Weights of a small GPT-style language model, trained from scratch on English Wikipedia.
Size: 3 heads of 64, MLP 768 GELU, vocabulary 2470.
Training: a variant of Muon for these matrices, 498M tokens, 7601 steps.
MLP neurons of a small language model. Each row is named by its layer, matrix (down: output weights) and neuron, and shows model dimensions 0-191. Each number is 128 + 32 x the weight over its row's rms, rounded and kept within 0 to 255. Numbers have three digits each.
Before each neuron's rows, "fires before" lists the tokens most often just after its 100 highest values on Wikipedia text that the model never trained on. A number after a token or word is its count.

fires before: " |" 35, " −" 10, "\n" 7, "}" 5, ")" 4, "ago" 4
L8.down408:116171124167084122122150146133088166127157153138134068155129143122196067092203113155173070114160056121178080179091140099162114111151129185110173183115118159128128111146130140068109100137150079115148091154112116102087139173134097103112141137159066102119136110132123125155155140063121153086190130103208164122108123140137042147116127087108100172095133111169159135176097133159138125119165095124167187077128161130084103163106124149171109110121109156126115153119167108174076131095122138104138136161072126176140069161089112151144116123139141099123130138072104088183095174179162174076

fires before: "|" 94
L11.down16:164081110200138104132064101161097128156116144145174114095161156137085091159142074130135098129119085138176095097087172121138136110178127118183092201120075090187133087135144128115116111079155157144101082095093108122189041141140121139116135079170092171130146129105064133173154128178151170131128142158122115095149119096144160123089152113048164104117160113158125192130069119162108128145106140152150142144130158164137107112158131155148069091092102139135115078222069128162099159206088127138143094147162149140181139173146138149098159138087097081167114128155123140146117091092134110141

fires before: " (" 35, " S" 9, "-" 6, "off" 6, "," 4
L5.down7:106130178134107148208157131071143139174138144151102188111117125097094105137103119150134147133185086096134047092083118162145092115116093134126137148151153158085093122136103129134138105103147128116101103075081128164150163153201114107150109090129064173145198100140165146115133158163139130122130180101111128180110114115170102192140128078134069148174132096134128215094132061128135097111094088079077151159145097126136141116169131068156127133074153163107102136149139130141151103073167161095161079152049158200147121145105123197147122129074090117175097131130150098112161149106127163169

fires before: "\n" 30, " S" 15, " " 8, " 0" 6, " 5" 4
L5.down581:175110114120119121208158115103116139152128155067129186124080114113059148150141088130081109131120109118132130097129115221065120190136111092138129120123090142121083067111095134132130099090133105139108135130186159163087082077164119165122104073103161105174175181164158153142130153125108153186114170172163128090124159188149125163150115122132131126138137192151137114107138113105156076169158120117142116172095169143088034155066090157115118076128162117173138105162163110106135094076129110111128122163121153127128118080113116137191210118172117163160074142116125083153052138136097122118

fires before: "\n" 32, " The" 12, " He" 6, " After" 4
L8.down523:165132133134115130153146118168100116194138095074159105140113154086171130160070140130118149144152147101113147114190176113132103061131167068165138099109173125148069189144082167071145085134146085177109137123167085179083161141111136142149107129096146154128105107104128131176119169139138190080078164135162169161118168139065158097116104093155093121187110131152106083117122165179156107159151148106058111088084124101152027092083151145120157153113160120149121142151106112151084104138075130123059127093079118118148122134132129148170106139123135173169076202076132149126092140122184103129

fires before: "\n" 93, "|" 4
L2.down44:196122091141139117157169132157083133182154159120160118087136142148143092129137097092147174117158152102126100113079139162164134058159139102147151167129046133088070117105156135056044138068153157129105147156128126171127110151122102193130116205111118132109166132130087107155143115161127130152100111139104147121126103127155121177146099136044102070110169100200108110153093168140173116147127064217157138181100153163129108142167140138114108160108171145061118162154123165113121162111097183118136121172088162141103174165113133122120109100084110114087089107147149151130045118114131095082

fires before: "s" 19, "," 17, "0" 10, "2" 4
L12.down37:102098118164122135117149114100113068097117100167062162134117164138110160117076083139176086145142100117144089141129086102134160125132183178129090133115176134144098161106103054149111150150103113169171112144115153151148096124145186130121155074138143162172159087089117091116085140153118163137141128105127060186141109088076098098143070123123112205119119139098105127171081110122144141147134177115119185146094135080106124147175124136119068116122138130146139108114179090045149109162161100134131142121092184174085095125184177098055152112121195097139126186092144140187138211092157167131

fires before: "\n" 49, "In" 4, "American" 4
L2.down651:116162111136094181171154083196085220154134096132096086141114121163131083130162043184129119168135157155179124092123111092092126137094097159066122190161146185145107123145093110106110089114187097126147156124180123084170144145062078145146089145133120208174146099143117127163168088107155159145175156152149120146077080146140073127173074079156147140096139095159130123162125105125135133094185168136137102091127155071120200132130097128160127077146085142117093123110104140113138176127095156074148145110138103138136148107103150100111097119175167116130171123115107115119135092138090051130

fires before: " 0" 26, " 11" 7, " 1" 7, " 2" 6, " 15" 5
L16.down47:096104150139147131120117135135107111112121171171144147141134101088141140059143197074144111110152085089170118118138097128144121201068109139133141107124124103124164096195098155137078080139120087130157139117120149081061130127161122108146137072113153171101172194134117096113133129100084194172114159185125081164083139095153082254080143147120165128154102082116116175159155116118129133110126104142158145148146141103094080142121101116108128179071126101161129173180143148117114126135136159127170127107099143147159191121091137131121164068195001098143119106134103121122161105142121118138

fires before: "-" 48, "|" 29, "\n" 20
L11.down281:173140136142142115144196102168069135154115164129117161156140070135109132160189084104092168127132110162142129126112173140181135128040104159148107179121195108201121116102095122094143125073161235126103149095148116149100087162081132146091116126088164162141148158048137168095172138089117107160166111191148101152142168095111075134151106088098140151109136138161072122126122176105163114107102103119129117100165182154126093117143126146132069052134100091140089118134084105104073136164111151108143109141149119114130106144128160146156077109124173096170117174148168133173086165135096070157

fires before: ";" 39, " |" 17, "s" 4, " (" 4
L11.down553:098134216144141128186078126084138110133133190134135149118104100135078143151073118110119121081084159135129161116116121139120141170152129090114148111104159063143107148142126129075100145179165117146107112167123094161087123122152158123157113177169131122089190191100118166085095135127134181102100138157078094106176140123154100111094145112150111101104152103150090154092136030146169137123131100165163098101143134188127105099100181073177135094091110107102157168111143071162205128156128116162121166077127094084093155204120130156190089176113165152152110152147108094120211120130148132178

fires before: "\n" 68, "|" 27
L5.down404:173094184153164140161119139109103157085150081183079100079158157159141135112110172106137104120105121148118153162134128140132124124155108090132141202117136156097108137116160142127071189145176139050121211123117082114160111155056124060086109142132067159141104150090121142131162126143142168108122120080060092081122160050083139159155146124151147122164113096151078156082084138150121134104165110102092100106165187172167204132175151072155111118144098106116108102174112094157118174091101120130148157134134115082139163142142104105151101153092135142143075141171151178174155137068168097106

fires before: "N" 43, "E" 24, "W" 22, " /" 5
L2.down66:160129113139133159102104100172121146106196114140152153142145133059159145092154087127159149185138091151162112135069096177183137102123096116108093112113092102124148148151128130136126149154178178161176087064146150137096169141186188153081119139126133066177113136091111135125149137140118118186182126083105104127117113174108012165127116137118108158128113109158166115142080097118148090082101148129107160122094144139116121072149075120090139121141144118073145163111124177125088117098146159095085162088154176149107141021122084157123130108169143131196091075176088099176112099091130162136

fires before: "\n" 45, " " 9, " N" 4
L9.down293:224114107117121121146083126114174150117169157111054139150117115088104177139171167148113148148132116117165089100199072143106114135108110133114092121161119107083059077064065153122106132094166127131114143139132148148103085130112138209113118091128194104130162100181108079135155115044100099125123131097167130081112189153161143241124110145106128115131164190138099137150142134154154109125142135129101087155183187141107094081112166149122092137155157166127172120116186112139124123086114100136097126110129147147122173087104091155157176132144111193135104139121083151130079126126135096065

fires before: "\n" 91, " " 6
L12.down515:108111065135164101143161133176149149091130125080166134149152164122129093106187136123114109147078179123163122087100113110129123095109144076110145095081116155122124168110061075081107089114153123131116161116185107149120064162101125156126118117144157112140138122087129128159135140152113098164128114153122131080108130165145119255143111145094087142128167119188097147149134200140154106120102040109110137167136169144122133093104121152139110088146138120157143149128119150178109108140078085174145140147126142170107115093138114122178202103147032118179112173139119072179072171135098118105

fires before: "|" 44, "\n" 23, "-" 11, "L" 9
L2.down671:127130116162147103129055130144131105143183137115144187129127092064107089095101101097096124143142112144151126129131164139110145159115089151160165150102122078094058107145100171164113088165170176094158145092098119124172137153151131118126119151110165157190104086107099122163105116170115144095123102089067124092178161126052110235144128101155154137128151088093154139071126190145107127116159127137095149077162163130129129124105131157133128139104120139047169077176140174168150099074136073200170114100079159163113114127085099146129133143129150131168107129133039173178103172121126185123

fires before: " |" 43, ")" 6, " (" 4
L2.down477:148132122201163118164129100148195077081185153108076198132136164132134115082128101120138146064128077099180096100176154122089184127112179101136112072092125116149089182167137117133123113142084123148140135127134117068096144152096173179115125153064142103116142186153150110187158143117165077141123135149112169106170181097180135131084136131158170173091177143163160112151142140114158124122143151168095178106085160109118168098104073155089142142181134111084126166130113120099089101078157078119123151115187159098144115079152112107122132139096142106113095104120124096089099089169085036113

fires before: "\n" 28, " S" 14, " " 11, "-" 8, " N" 7
L7.down638:177076122130134124167077090149127184129123168117094119146119145139139145149168144137113150095180101095178123151085070098146136128115216182153113122149095076103092093141117117108094126101155161145094140129152071143086056112137121187100131096114104134140146121147120108126152133077121082118143143066110163080126153135109140232135113140120094250182164140116164155137156144137175112139144122103104112203126161136087076121136220133079132098098128164160150086142101121138134108132133087126136075131136101117129129093112084094152148130181146152149143205127127130092088127114040129134

fires before: "\n" 63, "|" 29, "-" 5
L5.down624:102087123179135090126090077119104155119079119113125092133104143091128138099122171132131141129153098114122136102100139139173142153111101133147103101067110137182010105196109149084145099107166079093091177147156157149143085152128167120068125128084156187108129120153139167168135144097170120178100135196178119074137176101142132108118149120108095195112151090099096132170090153151189144123134103158090122121116169079165127134139093134138073106151166133124131147173054054129129109101137115106100129113117133111207175085088177117162171127144086123155128173119155170182085171142112136174

fires before: " |" 36, "7" 6, "6" 6, "4" 5, "22" 4
L5.down627:177131179111099204124100104099152093139197162133125073113197125085146153214090139150137122104161094163131124106170116126104155067094095131087115101097121153132184123156171119138074131093075185146071073175184095141134160158112093131139090108133096121132118132147112082076136105121109088114157159114109179145087143114125109146057096127138168096136174103137118193146120132117089165104091142133089106203147156163155166151142124180098119097092127141137140111091187146133104134163103082168087176139160108116122165179145119162101121159150138068110153141055143092177150117086118149094

fires before: "\n" 55, "," 10, "." 8, "==" 6
L5.down328:073157112141204152148098081166092095127148077110137129076161122136133117102086091212122136113121121135102129177183128137078113155112158115136148171094151143103151111179158120129083122082129133173149202123161075108204090153095174153119082166119128113156146108145103147115145109133104189114072177094126068159103140142114147142119124089111133093145122117077136155093050111195137077133125112082153090166118137118137218151159094145120132122169100120101095123146086137160177101116137059179165074124131123171136154120129097138059133112095145224121114154112087135148133113104113106124

fires before: "\n" 26, " The" 10, " He" 9, " In" 9, " She" 4, " he" 4
L9.down403:166049133166091148110120073137135164102152139114145142121138180119114102197149170123154123134117139121161155101115157123129105145105163098081106131155081119137162172148105119158170089085163126162144136137090106111121183135112120199112103148155132129139110087112115121147094141118068061122159152120153095089146126138103148219110132128075086158148143120100161130104082177131135062135140066161105083131095162086103070059159148197083176128122176145056140145122063088162109196118068138089145118142149126073154159097178172130116119126184130173164099165119105184124092149109114138096

fires before: "|" 61, "-" 23, "\n" 11
L9.down497:164161099173148096150096081136112178080151070160126205133120131125145127069160155119122106099104099192152106166155070136106110149105128116124169081103139113131112097122147119121123130109125123093134141100120092139114083155173105094146075168092118121175174149059109081062156150098120109130139128171100124167132156130154120129100182210128148212139141171136163139106164149194133151104098188122118166111140184144121141094098174148138140139118088062161081156100126119111099110097131050158112132147103117144123101161072137112137166094152158172158023113124128181127048141155118153131

fires before: " |" 34, "." 23, ";" 10, "–" 8, ":" 4, "°" 4
L11.down741:128139096112089150136069091134133115165170117147096172103121102166102151136187121133110088128078156161133147175138175160134147152149153130115102147077096114125157139138093191089190080083140051109173134064105170130140090113094096104125194120191128085150139157098171092159128146159142131117072116137088177087132126123142162051116115114174098100163120118154119195045146121163162089115100168128087087117147147107119168094128122118158155140121144159112162136091116134191127171124152135139078119171131122138177114147080090161141118097136049172078069034112130169135134133108131132110

fires before: " |" 28, "\n" 18, " (" 7, " =" 4, " -" 4, " 7" 4
L2.down241:169156100140129109164118161097158108069199157120092125153163167169115114120160119139135120113144053105182124151135091141150145181102120130102072116090104158154118198139153063157099111083130128191152134115123115172103117089126068157104076115135120099113150158064130132140124105117126130070115133138112133113153143170109156183119140113111166197177189128121098128146110103132212086124158140126164157153097146134114187089125041130151107130149148117151138165087155125150107163101123155138126073132076122146043036138102114154069139093184153109120131098095101152126116118179061085146

fires before: "\n" 39, "The" 9, "-" 8, "===" 5
L2.down126:080117163162133150142138088114120181126101136092073179120103145168220070135122112174131166176137146138178182113154168172132109177146080121105164076100129140132112131130103100119114091113192105114122210151132133112126185111102106115127097066136066168114146112143148145091107118165121107136127113130098119145129119111143105143117151105172139125137124131175103099166093142132154115078067128117118149134119146102114144090139075204145189094161106089132129186174121144159155065123116145092111142126066071060102115110185142112140107084114165137150167123143156037170189097191084137093

fires before: ")" 14, "T" 13, " (" 11, "C" 9, ":" 7, "S" 5
L5.down623:169128162179104187176124102128108128124143116160102129095114116092193205129100111145101104111127150154187173109146082071055113097073094075082094179095118149183112121205124114169072113132117115131106142095079093131055149145102152181117098141073091105096135142135135116117115143128109048107181121091144104081187134112102148109089180073122146137103130132164130118132125154147112086097098129209110124131152177100160136153130120133139098095124134136147144141132143105103137138194178205164130136190180072096162133118142145077128117113157147136163135138064157150122141120098107160172

fires before: " |" 28, ";" 12, "." 10, ")" 5, " a" 4
L14.down384:087104112044131119040094093103091160144130139118102151147056155068093188107096096106226125163153151166128141117132128139142086103110130145100097119138156113148164148132138095117104126123127117162203151093155144131119070141126078162090112156165162138152058159094127104136088143139084074118088095213158131160179117183111102144132120130149103118114168120134111069201107091151103146106115095093104122158166095134161107184109113078144156120096165158127109137076137102145193112124173146079136101134138130104121112151141103124147160122142226122111151186138118134163124102097176173135

fires before: "|" 39, "\n" 32, "-" 20
L3.down353:154115106173140083169071087110100103160145171096128181133142073073168133147125123149158077113186105120136105100122101124186144161121159152102116143094175121126074112125131174127144150115170162123106121119161073098080079125191134111109131164166113082149125121118115170146134076188121113154122134052125129113163135098162099119134154157082173185166140143093088123204124113157118152137084104152099160074120176198181140095186133111120154070123142110134130065117104075099121127046144077154108121137096129143139119118084122108139118097172145154175093173192074106125089151116079178136

fires before: "-" 55, "|" 22, "\n" 9
L11.down1:177097137140141124195134116187074145130148139129110199128129149109155123166160154110089139085150188113161144109134114130110080179147127134131122114143089096131091098160120088133076117081175168154138202107121064166070107134089112106103124156131084195172129145109103144111108119128129129078059132203110108104128134106126118155124097126122154158155117131153110134142070117163115103174106117114093091097178121146168122145168131143115147166127177175080125093135110083140088156148074097108074106194098112108125125150144158147092142095128037125197050198128170181150121113070145141081

fires before: " |" 19, ":" 10, " (" 9, "6" 8, " M" 5
L12.down584:079167100074074056112129153093136144152085123112151105175125111132135124071152165137131113094102133122099164153166097144143110107130118126160148146138187128164134069186129121196115167192156170120134188133186138153071132159137088135052129142123205154109119117186146129121117121135148150137172124083092129109172152166185163111127132125109160126144157131123177120139102087159169101143161151155156094090077121128147132149095172137153110138114100058149142160124120117170099096135158126147127145082163064101119154117142101037090112103124059070143127119194112101155112186140150045090

fires before: " |" 40, "–" 7, " MF" 4
L10.down655:124108127165067146079149127166178158098179155124147113139148136106151112086174130142147109128119132142128136109094178114130100094099046159121095140130107168168165112130157136102132148100096092134133094144156203097117105101122152131137107122126167081082057123115110102133134135138198105065094177107090139155120120134111156178149189138128126160104124078096184146116165159151124102121092123158114075091105144139144129148169155151156086101127184098109167086146080126083155162133157142090131151066182086159080062138117154091144197097106096112086127185193120065120151143212197158145

fires before: "\n" 41, " " 22
L12.down230:201149110164130112121141105100092115124169171070091128114120131138128133101142134121033100141221103114175140121114123218114129158163123121129152154169135153104080121101146146115129165116130113140083107112170138145127097122137124182080097137172137137132130099120144126178141036117191119182099140131097124084131171190126196242136154121129096120176163161122160090118112155071131146091156065108149140166145178152129083108126113110127122131167139117173133111086114118127092155091149063113122136094128132159111154113124146152098134084156055127164033131115121104135098150093094108156

fires before: "\n" 95
L3.down70:113124061099157135154114141149187143145177132062083130203190127149134050135161144178141163134114077099158143116131124097124137134100097101130136174093105086166070121195087119124168091091105078089131139164153103104150142108142157128112115088092109135117136158126083149191130125164130142199115140124162101100255112094172138183100090109099118103169099119131085134098099142158149112131174138155122155149088150128190123136151075149155115138171193098151085144127105126124069124160124151174118103100134131131154112088121135084117101098169133078133138137133081164147121122177054088132

fires before: " |" 18, ":" 17, "." 12, "–" 10, "," 5
L14.down231:140108078137065171117146095120146159097153121138119107189133132161140106137193120123140134138100184173097135193132141181140083111109142187099151166112111141108139142138122130115150154113104120095122136110138171095120115099120094114158089086161118118146183109104146061126050122113127136122111153084154151197092113155094118094076209146115189127167104206127179082092114152115118077120087138130079107140075152089166149129072082131111146146132098166118122165130122082113156169121110103121145091133154157141123102097123112157176147189122012116164133109208177155138115126183078134163

fires before: " |" 40, "\n" 12, "|---|" 11, "|" 11, "." 4, "|---|---|" 4
L10.down464:148132149089132162092186113135085205140100124157118108074155129128182146144133126150202097111130154111180123153148098138161128115154091113152135115112103131120163124168110119098095103059151128108063128119144048138221173127077073188130127091099110157187098126121091182162111073108131172199095155085180109122115143116099168155061159125114141128154115098166152097159095171124100152160134116106112120141117153134124171100105174135148180112138090146119078156106134105108068125156118018157136128101157122165090142051109113106101104130164146090132135158142149105141089132102168133174

fires before: "ch" 15, "8" 12, "9" 6, "arter" 6, "7" 6, "6" 6
L15.down526:102124177102104124094130141122140166098138152124150135138155141069113168151109142123141110139127145061137089197169136140135120141130139158131113176154141158114135140125126083216179134148155163087170117145162126137110128131128092143095061142092132186151145102162121115075127120152173134152163092116059083136097143107108182032096098121141123091171111078143082154170108121096136160135051080161103057082093115140082116106064133107092131110104128109122163194101149181117123059143141151201128162138135115064120148086137159178126147098182149122154148185113079085173172148125139160134

fires before: "\n" 58, "|" 32, "-" 6
L5.down60:158089068127171119131124126162108159137147138121128082134133156139125224123207096119088119151175111077177109093113151133135155142103150124137104167133108084125154153168107147135089066086184135126105146082129067169097106150040133107082164104082147216109156168141118171133182146088087165138077164176135140115091166120133112140077115198075107089161139112166121102131117209131171128133149115112148069121180094107118098131117122098103110135117103135090129132120112154170064169151092119131120155186073167114119153172163125130151135107120084103158105148149181137120133090131149081087

fires before: "-" 47, "|" 32, "\n" 8
L11.down419:151121116160127183093094089161152112105150152140171122147093136155087114081222192147133162155144175081153144116112120114071081103075140112137129091099097094154120158173068149122156104123174158147102104157104177142136070138091109168100061143110125167130159077165082120139135170126117070123115152101195144081156094093075109117109128158135152147125126118142083158144125150121156173165154121130108136164169115103110132106175125042131111147103120123118127108162104109184144175132092107087145111151093176053137098103124116157141162129195114144130034217145118163126092100146156093160

fires before: " |" 36, "." 12, "–" 7, "d" 6
L15.down580:132110057113107161118142135192075122166081138118173060110124116129105119119178168147184124121161176113147138190200124085158114127171095171134136109120127128151138141159136152107063105085173126066146107122188163109127100120168134106126104096177076079107144163170155115092060081128150141160075157145144113068121043098141157088152125160184123109165104131136127185100076113144111135106188165094105115083095131120171111140116123120093128125106120155148148167184110140131127175119114110129060103144146079141127190144140185082125125149177093181148119137134170131134144131123086121048

fires before: " |" 21, "." 13, "–" 8, "°" 7, " September" 6, " 2002" 6
L10.down720:077152156195086133115173156158158095107140139143138107102096106057109143067099131111118119141120148152150137088141185082152138156143031117145124113122124136142081153131156138099131195167098140134147102096127150137170144148122103153115054133119144080132145143111150078148145110154135107124169050059161167187092147153107193096185151084139147103125156122151158125165114165128067129101121147123188121121107159157139184165070123108096086113128175112138110113099081145100158152102186161141155073065154092116076118158131108122107183094150175086110158173168117067080131159169108145153

fires before: " 0" 25, " −" 9, " 1" 8, " 9" 5, "in" 4
L15.down299:141125129084083134181132134117134180121121121139156161147170171163183130131166178143164096123155131064109128099148132113142092162124139139162149106140125151119068108196093189082102147149133139159058104141163084107129144127128129128152099068128134064121138144145097129171117115160139151127129112123062153072108109118159163152126154140085161152101137150116117158128113118126117126034091101168106145139164099023095105151138127117154091131135117141179119074109126110113074067154136211126152120152151134197117128136163133163064190109138100105155146156107139166102107114149022177054

fires before: " |" 35, " and" 9, ")" 7, "\n" 6, "," 5
L11.down644:132107139159087097103170120172071142082097120069166112122108116141109134128152115158120130145110127133100080129134157108149113163137164171142101144103119172156143114081119109139130072085154160124122194104146201142144105114129126156083107076124153167153165172070107087174128120091149209147104129107165118065131168071094126147117161141159122208141220132152100122063155101092182108081124152075163122096148132065122096106148118171135072146133162159093139097125145146117123147122123077075193086130144100080089121164109146120152106099128083126134094216079169116191101156130141126145

fires before: " |" 20, "\n" 17, "-" 8, " (" 7, " Team" 4
L2.down213:066102127087108108101110148147132111113158111094158133118180143141094105136110123189116099168153145078160158133135129165119189151061095105142125065141155092075155143145117183132153048151144180118126129121145108101083113135109098155115140159105170123089110124108147149152151185011130097215142120101105148093161169136046203083115136137142134190120124115108171142191113125138081117159148130079149142155106116118157127111112069095071130090186116150070173096164142117141124141144129129174143095128182119160134117068119133098145103163172156163146178136099093128135158151107073111125

fires before: " |" 37, ")" 9, ":" 8, "," 5, "\n" 4, "'s" 4
L12.down292:123152147155134194097147077102088161109069138122129146145152102068133129111195132123108147155086091133184103121102097153143099177125121046115157122111145098177138125142130099067115066133150104159145137112093089096092105183194139107210074140147071123115129142142180161206159155094106090180136113113171187146122141127154163100211149138156115151062178163136114169124099161097096094127146097133141092169107156099068100098150119136133126111112172122096105172133088089137146133075130131176158096166102146108131137099078121163155139077128092140168084112122138169111191109122165139136

fires before: " \"" 39, ")" 10, " (" 4
L2.down96:109094159139188171177155082071139165065157132136113157129134080131124120081123167120093093127148145109119123167081109108187145124113118138166088175093122128119154110132131099168110180056114161188125077161102084129109143115138087118153108124074122049175160106150140088125094181151095127013143149148141150122113200097149157114163130158103161157187133080143141130128132069107165135156066134152089117144058121180167153091126138060153175124083129103119170122137136106173171130119137102143184136146129143107130123145108135146104153159118120156144072090170101056151158157162123149116

fires before: " |" 43, ";" 6, "4" 4
L16.down439:082178138121111128145122135105138124084104104182061127124116117154118139135137147110130112137149161151095178095109123145054103169094199130142156087124094152136131177115105141118099093113124120112119136126209136139066090181136136152097156139124088151173167166167134104189080185147110149133124131152153111172164170097158109165106203130133101077136107113192125146155117122152114148132125121178113108095079090093066140119107177152158147153116102141127145105076108138149195140117149134108163115139136099168069106143088129073059149086171000154120091097149098127181136149098164131183

fires before: "\n" 64, "|" 29
L5.down583:179136100169128106101134097083177109107065163113147155128106129140138119110159167122115092138129078154127116163092093151081098101098167114149145109144142166161076118114101149110149112085154110173119136129113120148112086075145135160150146123088124169155112180191108125115061114102128140152091140121182096090162123120166123139080132143143057141172107126146186159155138103141096107103118148130138140185091139145192111106119180139000151086059167115079144118115126112141115106131136152141124105175170088084151132148070158187179193041157162109171158177166154192137152134109110156132

fires before: " " 19, "e" 13, "ian" 7, "an" 6, "," 6, "'s" 5
L12.down252:165062129142161103081158170148140146071084137115163160111142147108073115118135130153086144148174129131199099098108157108083113096184163111122137124117145095046123188122088076134161097171206165146201093067112132185062130106148120163135094159153094160158168092148151108134155134109182113088155087135107155125109122112148137167164083126124132132137140144176143091110141180175164138138154183055088110132097177153122103110141047118102113120126124084111122146182139071137115101106076104128165106154119160154077153088099111141169194133094125158146147115100092149080142081129142126137

fires before: "\n" 38, "|" 13, "-" 11
L2.down220:172121118145128089136088143155098145169125085117154128124160055101139155071155142097129136188108140098103131172149091108115100202160088142135160149084122096074127119120150138144101133063133124129147180040132086164095146151151086156098142139077151089153081141114098151110145093136097124147141113128086173068093143084160124122122144125153195144198131080184126109099093157141062157121070169134135109118106167167163184087078139098184103083143140067116131115142058121177120189065190124136111123108137185135100126149109135143183131070141179129154122162141147083148131149151128116142

fires before: " |" 19, "′" 12, "'," 12, "." 12
L12.down478:116091146168116179119133158109169160120148048140119158118166182156120181131141093082127127154142079057118106100134093180112109099140092200101064136112111110127161142162148150116085117098116126114114098108147133118178102142120152080094135114144133141046106100058165101143102161144175131142143096151120062139142085093120148094171083102116105100140191106126114195096118108133088167134076164161082075141114133202143075136191155148119169146137098181115172124128124132125142078121164103127142156080202130153098130034152113117158186111127116159161109162149120159127145191122156120128

fires before: "\n" 74, "|" 21
L7.down299:124118078161141156147136155128137148061160171106139135141126143136092130096206138140074118130147149086151080134115183112151115150142138096113075176142092079168119153160140118097105095104141115141125150079106072137218147169049131174074108154076118164140126075138122146113155153099122139141121124164197152109125205080097077151071128146049119128159173126160119124125069191138120109139191101113114160142133155087175107097191109103153114168128093122092113091190099130148103151102066125120110152148082146171161102123105154099101116082165101115136156151081169150172166125108089097131

fires before: "\n" 21, " 0" 11, " 1" 8, " " 8, " ." 5
L2.down271:196087119165137153168130104106089095141114167094155140097104098095094129141104104092073160135133129078153147055148106187051136184125123133160099126122087151100087068134173100171088142061141130142111120145182139108039080090184118180096152064171158124141156141137155178179136115091102137195095146097161116091108132203183159170121124153170088160118161154153140092099114107083133114163145147110116134163122181168098065138115110147168134114088096148153166126135128102098137146121152097110156139124073146141128122124113088124152204107156131151162118171138133115134060143127089154119

fires before: "N" 21, "E" 8, "W" 7, "44" 6, "55" 6, "39" 6
L2.down83:164143121123149135192162131160142161100124169116112188200158096143118133110172140145147093128133137110114124107057113151163173048156090064160084105066120105169122115132141133100103116169144143118082093130155138089143132169074111126106128146117143101166172072082078096112084130098131158148160110068174128132100116147079119096110153128165071146144086154105163149108063098119163135124120125108153154136103118085154143082172081134116135123118153175071134143159149151081135063173107157168202141177128154152119133188115106108103110127175153115151221097101119098218157089134137150147

fires before: " |" 41, "T" 5, "ese" 4
L7.down298:106124086070073135110164092162084152082155148159156096071083131131092163089113145168165141119173108120138150153077081157120121184051091155111156093233167182153162145117110162136159109175136115182147140086159141183132171148160110148067160129134167141150138082139083098128206131093095113133156112166133111189139100166146084113153146107070133155073140124131158131156114101118097074149118116111113085143146066138110147127155170119120077127141142138107096071143108148143102107097151158156127186133194115169110108144162112164140168130080132093103144104137081149146117164104094060103

fires before: "\n" 41, "|" 15, "-" 12, "===" 10, "==" 4
L8.down394:134102117164117117150092138162117141157168153148169153133121147101170132079199102117146097088173111147148060131170105115109143169101138088084159147105123131102097133106105153109125101084181176079111192111064077170143098086077113126111172107070118151129167135148117076086111152120139128125110134159125151085122135136141117202085113192105136153139138142184109151158104154220165102118105109101132176089151137104161167088163129112054164176126126150068084148102119102162132133130152110138103120191124116114114128177085110132209110081187095155179096147146122179148059133112115132072

fires before: "\n" 73, "-" 6, "|" 5
L5.down535:148091102157160129142124096116114149066122116076172100148143141127131121124168168178182114126108053129136181137097109102158091135118102046061116083085157112104094165114100107153133105082135098135090131142071151094207118137116154127103120098114120119162140128187136156194172088134130133146131123170146064130089149141117101204083098142063145118171101126071118092180138153126145133134125132127135113208128084115165098072184141173128120146083113131126167145078192144152159122065082119213169138192111114165153142120177114111157135143117084155183140117105123139123099127145110170127

fires before: "ed" 28, "s" 13, "ing" 10, "," 5, " of" 4, "al" 4
L12.down135:122113103129101110129109145172198137131143120190137136167183097100009087147061157119169088110146086163138099173091152124070145126110134136129073149115071138125179204201149078173117166084086134111093132176148179141157149136142191099125140092118116118158102152082146098072094094138167110141134108139167113131181138154045133141173138132135143080110152189088114117109128121108135143124145138102143117127113156140138122154101119139130186071151096171144122123129178156095135156136133136089116140103120115118105049165072092148090085130111133086172129143131140114145193112148181135178

fires before: "\n" 80, "|" 16
L7.down538:183048112149117101183099082116127120127134146119140139175133100089145169126151195168057097102116148126131114071084156102174159135158177150146181112113086097167153138194047127064114098087113109133092152156133113123115136131127093161104129159107160179095123161163069176172165090154073093115102163148106142137127151139154154136104161150116153176152156103146132135124111130189171093168100111101091090189153171143174102095152198140100128087101115149134150109081128071095063118097077108184137082123125176144127114114109116109168112073080095102108113134172116168135119153128129099087